Part of a small language model's weights.
Size: 8 layers, width 448, 7 heads of 64, MLP 1792 squared ReLU, 21.6M parameters.
MLP neurons of a small language model. Each row is named by its layer, matrix (down: output weights) and neuron, and shows model dimensions 16-111. Each number is 128 + 32 x the weight over its row's rms, rounded and kept within 0 to 255. Numbers have three digits each.
A block is one neuron, or neurons of one layer that tend to fire together. After each block is what it responds to, as a language model described it from the Wikipedia text at the highest values.

L2.down597:102081162078145133186090045154144200159199105196200075155111093119156171124144150175159150118117095127188136089126162170173093143111109039158154106146155113143108119121149135090121193133114097182126163156170205101112103087167118171171135156090168092179125107093146161177135122097161135073
Description: Numbers and number words giving counts, such as 25 appearances, eight pieces, few; also word pieces finishing them, as in thirte-en, n-ine, hund-red.

L4.down152:077146123121164090158128088082129079167080143138111131104133090103080166131166115166146127110175089165091175106135188125108109140160112161115127166140118129124163116121122150146175128167174169101085129184180111103104171123077109133167137131121127102110134113085148157122110126169124085145
L4.down334:087136099160213103100134177091206108106154177112066062153132184132123121173135123133141099130153140121141095124164176179149117170099172191187145188119135135122182120109097124169141133174137116112122126135101160075057126112183136037099104142106106136095080111111144162082117116081106146078
L4.down705:081158200116079076129134116131090120158144115077127203112114145122097121108107159127080114164145149158124146107145135128141200138096128199125129044114102172115141077107143107141157170118113101168144134166122173127172169204139144136172176125165125075149129135149174067124134114112126117137
L4.down710:123179151100116127140108063093088136158086103090119148109149137158109109107187101135159130081119116205153158113149128065133107113103129124108088184110136191131119165149129123171111092127091108056121178148153150117129097163114109187155140102117073174111121156124139136148154068142171072166
L4.down1136:105171191130109113104096147143114146115167139134170131183095091173089176109123144100147142087099094184161130126104115115108048159110166145143123124107133099163140134119135164090192160106172111150199112150092146183121121155046074067144121076104150111157125109152131135138103077130083140094
L4.down1468:064208129164153120141140206167115104113162148133101141114129178127140176176120072128114122155122134142105104143135122108151132126143106167154203077141136123172125137147141135158060196164062121183132145186081059164112107137165166122125082125130130063139125128165135121161117142160129045137
L4.down1508:089157131159125111115117156160137139096130061142139126140105102197118124108106136115158118069184175090144110174117104118171102129089138100151100152113067110213153111121077170160131205114135101133143093121123181137085182094094146101143179111171179115126059114187069161079137132113093184158
L4.down1552:139162070069146143135036133153142129116113129153138101142087100092103170141134127086151127151120184136099124124075181126087128086113180164125177139139077084127125143158183167204160156100193082161164152116153104156100159126131096129167127149165143118128109174169133162114148161162141091088
Description: Tokens that introduce a gloss or alternate name, often inside parentheses: the colon after "Japanese", "c." before dates, "lit.", and "known" in "known as".

L5.down209:120116130099167118109108192065130142128083136184153116171154154078155134094134128100095112138122088137081187085131131156150111123153112153086083117112160059128095129106142114128128105063107177094162125138126152140149134064123108190127121089178075160125132147117154161141101129144096141172
L5.down302:126104127177129068129151112134162142076112076123107088128157170158121126132121157133133180077092164101109163072142140062149110158095174126139103112096160131107146125143164123102094058154117213129091068137175148104132098108105138121088185106183127077145138102122193145148138176155137129189
L5.down387:108073121112143103113130121132111130150157118142140099112138132147122176118127112175108125149113058138109100131155128119174157114110130049190093153127087177112206164085153150132138119117147159151095156129142153082162149050177130120159110150089179095146112136129129184065116198157141134159
L5.down579:106123117189149094119109150163087136159144105148162179169146144128095129178133144189120147137150169145187087147148123110116130109083104101156134136177101049171107080056202164189111109115109104157101092138110126186036141121132126211119112050173187091077060078125123087127064163114112183166
L5.down794:129118128143146108095152093103129174146120164093166198143086117118109092136099124123175187136146196099099140131093078130072119112161131122143103082098199166096181176123158132134097149070159093111136150132205131159096111147118120154141151142195119086071103157159188193174104178160140152101
L5.down1125:121080123070142136178137065100093134164097154120133133141203144173123145129115180219098144113078085110136161081083142061122105143139122070124044132135162161164089121097193165119178181175190137179038139151132114118143161119081140115147167074129077123089172120164168088133139099158108170124
L5.down1479:164140098125158042128116087161138154143133122149081147109110177117136077192188178157127132145131079072142148152102134131112147135158143127121116099146106138134083129181088109098131115131174180087078082103175181122127124123079151176081132139201119128088070162159161084138120180138164159133
L5.down1504:163123153141114070131080131134137054057132116177117194040114139142139151135145109138171106146163115049138092121154167095113086140135083102107168111105108123133104128123176186158174147105131065179055163110180111085129105099125145135114131085178103080164110099115090109097153106183156108097
Description: Short opening fragments of a word split into pieces, often in foreign titles and names, like g(ourd), a(u), l(es), al(though).

L5.down433:149159091127126090113100117115104116227076098128149134118095108094124131099102127195117132160089167159077144134156083082135094088157135107052147110126101164145127109169077144121162087139086122144100111110115099059094134150069057114087135182105125152107110201106134132082125143130090100118
L5.down654:133081136203135091107097163148140107119141163087119139127119080161078125127153138168147102185100135108115140139107157143128108144134120102145092101129125153117179094107114123143102111071159180183094100129079148179128148096129161161060119189169102096103102130102220105144099168206122088078
L5.down831:142104084107166162183142140134103138164123143123153073130111144162120112208113068105051080160170135146140153154181119119103175124121055082104108111166116116164085133135100125113175086164144152131146161122122170170158109163147147198104139178077106139196127168150137133087137127125079179066
L5.down981:125149147112079163126143123164113087152159161111083131109124129134149134144190091102099165208162139109145139110107107133155060158068136151063099119118114162097107129156122119092131153097142097076094148173125157185121151150119120130142124105150087066180195114116130180113102133138124169101
L5.down1020:161129130134158151167109185181118097159149121112110087180132128213129124123174095152117122072155115089084124123111116058119137141166073121119096086099090192095138162140125113123191152127116126124191125109093152122163148116107111144118193112092134104115064107125132138192097163158135117065
L5.down1117:110109123106163155134095092110156146153187175178152106128096094094127132165107136163176148153157152116144122185139125151158149110136146121159167137152177127149131116107129147122118133134113159159125074138135205165112120105162138132158180152123165167165172139100166178089114127136124119063
L5.down1729:107122145160097141140121160143076164109141112137136056137059158197133089144107123103102070182166086084103097119191149140162144161071137127170170165124137071109161126126124170111147145083146123166163110165179135067131113122075104123168103096167087158146080117185113183115114121135176102142
L5.down1762:136097152159170121100135123103146218103105164114148052166068141157139090171115136151106220110131085122138133136129144135170129131148109199118102185133149091077119162111149130125084068088097108115102124146135124141133123152193196065146125124101108121158083157160125091130170160095143105130
Description: Digit or decimal-fraction tokens partway through a numeric value in stats and measurements, e.g. the .9 in 1.9 cm, .5 in 23.5 million, 8 in 119.787.

L5.down455:077103079144148198160109120136148068146145122131130121156145140127149150160120132105143105179161093137128122139052134179093117119098151130113069087135083114122146099107164045128099149146099104121148108132170117158132106058150153094119133165125097055115085092104114155131096103152124132092
L5.down756:113080117089190093113108125109156174181131132147114090155106187130119132198114143155160184095105182107114154086078099138152102159153130108164119084164111100101136203139151132113142132157131065143157121120188127146058119070152135150128145068123173164139138172063155137091100113157150142139
L5.down952:077102091157128099131113108149220097118055121091090144076129137123125122130080167059073096085107172092142148124099160118062186109157121079122090105153090060093049175107180135118137133112090120151118179072087120098086217168150116137129099133124137137129087156080130135128087107141117115129
L5.down1024:128123134147137138104082140157168107125129132107134142140148128124082097108110129163131044080070128074151118121089101176107169111111181039136136138067112083214165082103108110121115101117160146141185131115111135093104138155168105183158138140118137081073159066115067141131035103083114185110
L5.down1037:102114087092148127169123096178156136171120160187099101098108101149104145184190130168108146173116157143167178132120160099078100137093137139200192128140113143132204126136121090130177177103127086110161116121170102162099132119163106105186134092097169109099165121092148132138133140116095155097
L5.down1110:168200123139156127152144177143146183107131144112160184101114192111174096112175123171090135168116151161127165119127086090148166206157111175083175191127086119092158105123172130168147155112119141097106099145137143148123160149168166121108066090137147084110153139134143071208105096149114130100
L5.down1180:161149071136121140072143106056055157081094140101221093137144123183158103116126094147109184096134136078088162098126113115144088125141164175093110075096115154147120153096127131117169205089124115133061047117175034120104136196151111106113174089136141126131085151176096121146178170136099125126
L5.down1592:150134128127106139102096120082176132109142117103132135142118129101120165106148080204106137187108124132130114155121212073148149133143158149089173137100142128145118126094159146077146159120140189157102099166188133128130119129115117173170126065123126102063069119111185087112133134091121110139
Description: Final piece of an article's subject name, or the opening " (" right after it, before birth dates or native-language forms (Abdoun, Mirandola, "Yu and Mika" (Japanese)); weaker on scattered mid-word pieces.

L4.down280:173135153107117161113105236133086137130097096128173108108109132108142158101157117144077187169096161124051193104158139088142102136047127124124078092124142103050112107083110129151167135142120140093078061098098129097113173133109174118115145125128138130083130128163083167117103155107111122124
L4.down416:127115116090087174131135183098053082110107107107070126129177135114134129146171129127201170129158103114176161169177141215116113067152136122090084170123122113118067148097120152163086117120138120144155145132095045195104154078167130155093134122147143105131090122179132157098133035120188086073
L4.down528:146088135100159138111114134108147195041146136165128138134180162167130143128133170117126150205135111097141158111106155114156168183091132108076122153094106159097145120131115068144094117195119132129115137122180153097159116128091120143134131128132134141162129177167154170071184108149171134148
L4.down842:161044113179087151130101090109080100107145135181089155076113142128163135151107150174167169109134161081073160111133116107079134136138128134150060147141144077120143181081112131128142133150133136129173202137126060172135138108098151142138132090115138114108127149114144137109122135106050064179
L4.down871:137112102121070127136107126111111096115102095122171105124113137063135100121145132139120133102145151129090131088175119083091089143146095080124125134149159172082105102120181175145186129092129172058148143139155114120156135121133119167098206098121077098099136145129153173133127106147097130126
L4.down932:145189152081104180120145144168061125119148198067068097137095146142111120175137131141065128167219140119165137108090131153134209154146077179140136130145082075156091116089145177088164085132111112144119100162128150157093127154138100159120182111136148114161050098137115107108018117153145176197
L4.down1089:150109120169142074175125068099166122103133139066178116096076122120148118102127184187166099168178123114089177106079119098017132122161160166139132100193125109176123102137138172113118061105126132090119128081145120123173127097098154148123157120129110126101103153078119152129081145112064152129
L4.down1213:119125071140161124162099066117129116134031031141161114095088131114133130115105166224121127118125096109104159052144127124094089136119126039117097104175136120069131151147143122160110130148109140118128134150185154113145107106092132146144143047116063189127129149118175176153122161134125138113
Description: Short first fragments of a word split into pieces, right after an article or preposition in titles and place names, often French or Spanish: Le d(éfi), La v(ida), San D(iego), Notre D(ame).

L2.down795:109117144145124147072186111032058064174171148138063099134091160164167102186090093130108124157157097112164153103107106161093092113117141143163123158125123086097112145092164092096066135143157118117132062084128172108165143062106153164115138120053087122125066090167125151044168117115114107087
Description: Final digit of a year in birth–death spans and full dates, e.g. 1916 in (January 1, 1916 – …), plus table-cell | separators and "when" after a year.

L4.down79:107113074152132135131095114150122084098121152091142173122092132124111109150088128128146160121129154159101139083093110126136171208120122162108101141141095145126177145102093081098055108082120132082106108155148127113114112096180031086163128131130117119100073157149137112101151148135162063074
L4.down162:110157128084073147064159163123140105117110146104165114196180190147094152132124152105150136129138093138156116142162117149090093116096162208135072101193065194171136114122052152148137148088105095185183168125130154112110138069128123115138100159145173107093138077078148121136127133144105117133
L4.down292:122108165119160143201077114134199128169110122157097127113077111154157088050116155099124127149138142104099138122112129158099162203159065163126124105120124120133167157068194104158129145102179146138117111097137109155150087126110093148113075127123136115136136113112086134105109137078128111157
L4.down789:082105163140086176138120092133181099160141148072117128150176112190088139144185105145074151168148129106174124162078151143138123101123138190101079103157097121131123177145107099106192084157199115158146098108104162114093141190115122116143161078124124118107118163152171079127166115177084154137
L4.down991:103118100153102130144127091136034133119087175123084121141049122078156198089140033151165118079157167095123101094147122110143164127110135145096118139078141155109099117064111151117148120142122070121129088130099151089120133125091142164141096154120144113124062132114108123092102118147127163148
L4.down994:144161115125155116169081144139154092139122143142141112144182092126135102143100107153061116120110101100135073115144143131177152111121134140117114141154137137128142078119151172117194121091138093094098096129127076038080128103142075137161109093144128095147170143162205117137115104118122139139
L4.down1405:100073142077111123141094129089184092096083147109122103135101103151136150124125122106140114147133101066130156112114103142107091158134145115134151158147170162161130130090143152056121124092202154170057185111164112152122170150151101133135203130137099055075076175101117151105080105122137147096
L4.down1779:139160152125115119144110156131126124098143101106077117165150106179147145145104093167184125124130066109124167103128134157131121144146154115142126178084099136140119116145143155127129133104110165128151148127129118148065134154119182142167190152150172139108135169139103086111059170153114136133
Description: First digit or article opening a measurement, time or count after words like about, approximately, at, such as about a mile, 7:30, 1.9 cm.